config.toml
d_model = 256
positions = "learned"
lr_mult_up = 0.751
warmup_steps = 311
final_lr_fraction = 0.0
batch_tokens = 32768
MLP neurons of a small language model. Each row is named by its layer, matrix (up: input weights; down: output weights) and neuron, and shows model dimensions 48-239. Each number is 500 + 40 x the weight over its row's rms, rounded and kept within 0 to 999. Numbers have three digits each.
After each neuron's rows, "fires on" lists the tokens most often at its 100 highest values on Wikipedia text that the model never trained on. A number after a token or word is its count.

L2.up21:485508536603494444555442495501460508547479457547476482556522591448472543457477497482507497558488463520570451451452483522527491517473433512590483522477528484359522497513516462542516457535445480435514518507535480571459529533511477460449450517454511436499519516541482481628551540441432467530581500518518568445550539546476471549516469447453503476479474540519509510483523476529470437538542472598463504464519438496499502448505518579491424401454471445537511523458556520514475492471532526509482446437568470535468499468432532509549439452595545509510505435571521489550489526514499449530
L2.down21:527513507454526481504528501489491541463540516583513492465569411507465605525459442577478523497427578581479450516541463505439514426473491425508478575495446511507528517526491505468396510575502518489558512501505508535430436479394505506497524496503461556494428471500495498557461473504520413539463483459529543452440517468468536546560488488451491465458518551511507475507528502476537583468524538515455511495516512525542517519571510448484529508523498479488479476486447485426537461436560516497515532471475538415574437466487498541542465545510536463459485522501510503490517552475482435512
fires on: "ig" 44, " of" 32, "cu" 5, "aling" 4

L2.up40:476528512429538519553577528487461510499466475527497466498526542510544519482517482519497526432468520532454473440479481482499547470470433481392456465458474498469468544481432523552551531498461466527501510471518536494498555580525532449514546502574591478511516521480515502465484519493485514509467483548521467526445459555487503503549504497510453457504567462543518533544418494518399473544482496543467450492497503507554482479467544518512531428544567442510454469498435494425492535527494397451495493424508409564510438561488499438483542526511484483548479457482473460486478475436423536545
L2.down40:507508462633473470532436562489539517437529485443450467431525489535444431495504457427454508492529531517504522515474505550461484541510494434612420469530472537464477465497506473454524489491522490491505468490502481490522516515495521584470531470453457421540448532419450479543462492534458492396488568504451513530486459489483440491518452531549490510480397459535479549497527503528533483519495555450429508527506486510476542474506457425503425566486486501482490466450515541549523527524499515462498485509528520474507527499604518536505522461442467545499434482492515497456459517533509518521
fires on: " /" 29, " best" 13, " Best" 9, " met" 5, " play" 4

L2.up460:482458479486482494594545469507481470500491587475535475526453520464495535482442467473458517514521523466499504513526494514491515442484519469515485562552538468477520539473460461464521437457490507563539474501445524497459519494518480463469462487474428436477567523497486472606531438565523514561556505527526505443528459502545552476456508484570537460476507505479511418525531541564485526487476401560499513475523414424482428494473568539521520414519537577528497499544509499516502484602491409592468493536541466474539516553517583554504490432503508473506512485477522495514486508449475454506
L2.down460:454468475464481502539544520477543547552523521534478454606494473437534641428455490543479531485448475475512493487532467500479508461512524406522562523542551459479486489458552404489451509458475459544473514506471488525450543486541483472488462542485477479507521521531533506560523449491513515459555460592521541468521492588530574512535577501570498477484509551511508583492485474482492496524478509526507541478534487466522520486493508550482534499414452520493518509539445558485523482593404455493492477470552473431519554490412593518468511409475514491472559495486517526462435532476475481517
fires on: " c" 53, " San" 18, " sub" 9, " St" 8

L2.up973:519533536462510423484523504482533476479536466565565525494487517581484484480470484511520391576550549527501493556530448472463448467445541453502509505579475435529502490466446510529467492457490500508554487527547510525507486525585541508461474546494568443494565525517547535427430523579476598458514504599526513501572476555509531552419537531511549423498468533517480471453494462506486531493465523506492522542477458508455424498503419547452503470560536522535501477433456415452503589403488461441536458521550568480530513502495499495441548528511471450527526546429536406476511537504531555545
L2.down973:545551481533522503485574492517449593590528513473488463539455511446515564564521480526455485450463478507553461486501486512468486589516495395454491497517453508538512488427430502478506544606446501457501517565447453541532573452514507514465490461486557559414511481508506446465440487491463441522550579541555475567519476492450470486541447471520394471568550520568541513509480425457532479518459574497518549484485517554581541530515415483452493499576462446441475523511578562542525493540534548491435529498468497465539471514541555532485512510442527525468561566451499564553511489494554506475
fires on: " season" 29, " competition" 6, " contract" 5, " format" 5, "em" 5

L2.up359:494466512570565466468496527506449427548463482538527489550525495484512509461498519512521458462448440576487413544469509554470522515452519540505518503438484500517518498457512473480487513493452452567548428523504556497478484523480464462487466564521483486533484408400484498423541526518581451563501563476563404527518588468515517528504509492519515531515519487526479495508492473446483586472482559479519481497452457450549497519568431503524459441472577577574532536445453495468478469509500481590522490543470537422458470579448465557534479517484505414467519513452519483492442564507479542499
L2.down359:533530499495499550500441446552511503512517496463589502434434513462479690501485554533454490479460468533447524487444511526471464452513562470484561570525449482472480525449472505469489552523566581523549536455498450551462514442450484526520554506513579552523516501524473495515462605546509449549433415419465559534486542517520465446478534451451459532464508479525496510438497476477503435450490497461483500498463537511503508508457442547489412534497495498505574514586561570433437530478441508456500453486544456533566527458446416584537526498530484564519490558537501526515520468486459496501
fires on: " As" 39, " Des" 7, "′" 7, " wave" 6

L2.up901:437452523471517454509557494555507511533477468421433524549551550442465556477536560458503501413522479506463545437467589539493552505490555460493542495477480516547541536500401481503497547475465467513535492488580562521558503501534502541496488511514519386523598492469523519434554493528484466479543388485579477482465481459513504480499499439534490510530506507517493525491612445482416543510479469468453490490483460471544449446483474532544492512532528541491528503514478412398527461512445466470485531509492489580506474562442468547472471510485510486564532564461506515419514496515436457533
L2.down901:459559513475534475457524494536521494440465451503471486520483503506511585472507485433450438420497458511455485465480528517501530500469532434501527507570498522498560504490493513436519592533467481443504518499517523559526532521603500480532508493497488479504504575480557517550542483562472459508581431507510493499495503503495517507554530484538488411501499550478500460437483500518449489554559508561385495562548445507508459590460517458542493430504541507494460412524463474414521493441436512477470508504409535501556523505478487617552538544566523461542542531475516532440520498495533567513
fires on: " made" 29, " Best" 17, " gave" 12, " make" 7, " first" 6, " wrote" 4

L2.up784:490491507513468472491595470512491523520526574474517505443514554514522536522549474515534427478481521522522538469475492565510554452446532460493470459516518496461501497493446401531434446550481518524577492470487495585532474488477488512468506538479441527468485424483531508561453454559526503481553506546521492418535567557558540503528519513491481504521446448480578466522466473461506482508489564482475453490521462488533539552448533508516444544453481421553477514496517497500414452510522502500581545391565513390530527523576526490463429486488519479502489519504567423519597470494509523454
L2.down784:452479521556484483485478533509488563461488489408530469483575534523549512474524467527525531590536486536544520495452482603522500544524460481492527482533541491494493549443475522391535470491469551470489486524510548554539487410409541502467494444589443561489503544455530496504490498521492473460499487562481493484505490426488430485528375434454524495509442457473430512507479469473553476455434435478432495494447471549457508500574526535487417458470538513522547453475550544515510556437542456479471548511530483450441538511439473514539485464549458527501531529538598522506514462466465461546
fires on: "-" 49, " of" 28, " between" 5, "====" 4

L2.up599:517530490483465436498603432539500455561514521385484568517474544547480462466433498576543544538474488517418596514591438460500487471516491515491519463507507544593498523530535433517527515487479433481542501539522594456472463600486508522539500490482481475507430448509489417504483496559634515433542495455524468478504476515493529552499429504516493537488515556475475515433426574445421530522497447504464458511600483450529529493516527537478496501455501498505421497451543440476472544530449521504498480515496494472477493534501517465442490451495508475503533503508519436509492521461498459486
L2.down599:418522475492498509479509482484488528485509532554472450492518529554507458464522513418408483524496528461529467459523532459478465513512488478505509577542462538460509444510515539513509454519513583520492462467489416508440506519517548531490446500511540501477547509500464518524516507489527446574474473512512503499485533434416463507567434546440574540482457428502540401486537522517490533475507508539490538481492523524475495545407467571503479489430526547485509563565545492510525536507554529447533484493511439565459560451494415565451506522484541568472514436464344548495539449438479514567
fires on: " June" 22, " none" 11, " times" 9, " United" 9, " but" 9, " it" 7

L2.up13:494487511478480481534570479468483549521454460471497489448527587498461541527475382538503416468523438517446543478515482522549501509455510507542486489451461515532521453468459492526624489488478485527497487561571498429499471582460538514532427463416478487546503476500508464520483509532518446480492492580560407473514487545485557495493487440542476476436514479461545493472494507409533509494559495471532491557481477539406534424527465504484371481442528547516456488474530473540477454467485486538526548450469490611532516538522492490481462625486508468498501530489564505382512528563487453461
L2.down13:509482499485527569537464541516514432507491552507447524462540475532502588559539554505505382551505439485490591489480494466483499544534520535508441455446511483466548505426496496533505525584540538520406504476448475501475480538481495501499468470511531508540471538482478462416519538504462471485452500517415457511483503510539559483521470426398500535456536495538542539572500470571510572523518487444548438495541480553464481484482533479484532477551444504483480505456450445561513435523524534507555527499475551529509514505561423498458586573467512452424504485460509486422501476483570509556
fires on: "J" 28, " Jo" 7, " According" 7, " Website" 6, " by" 6, " whether" 6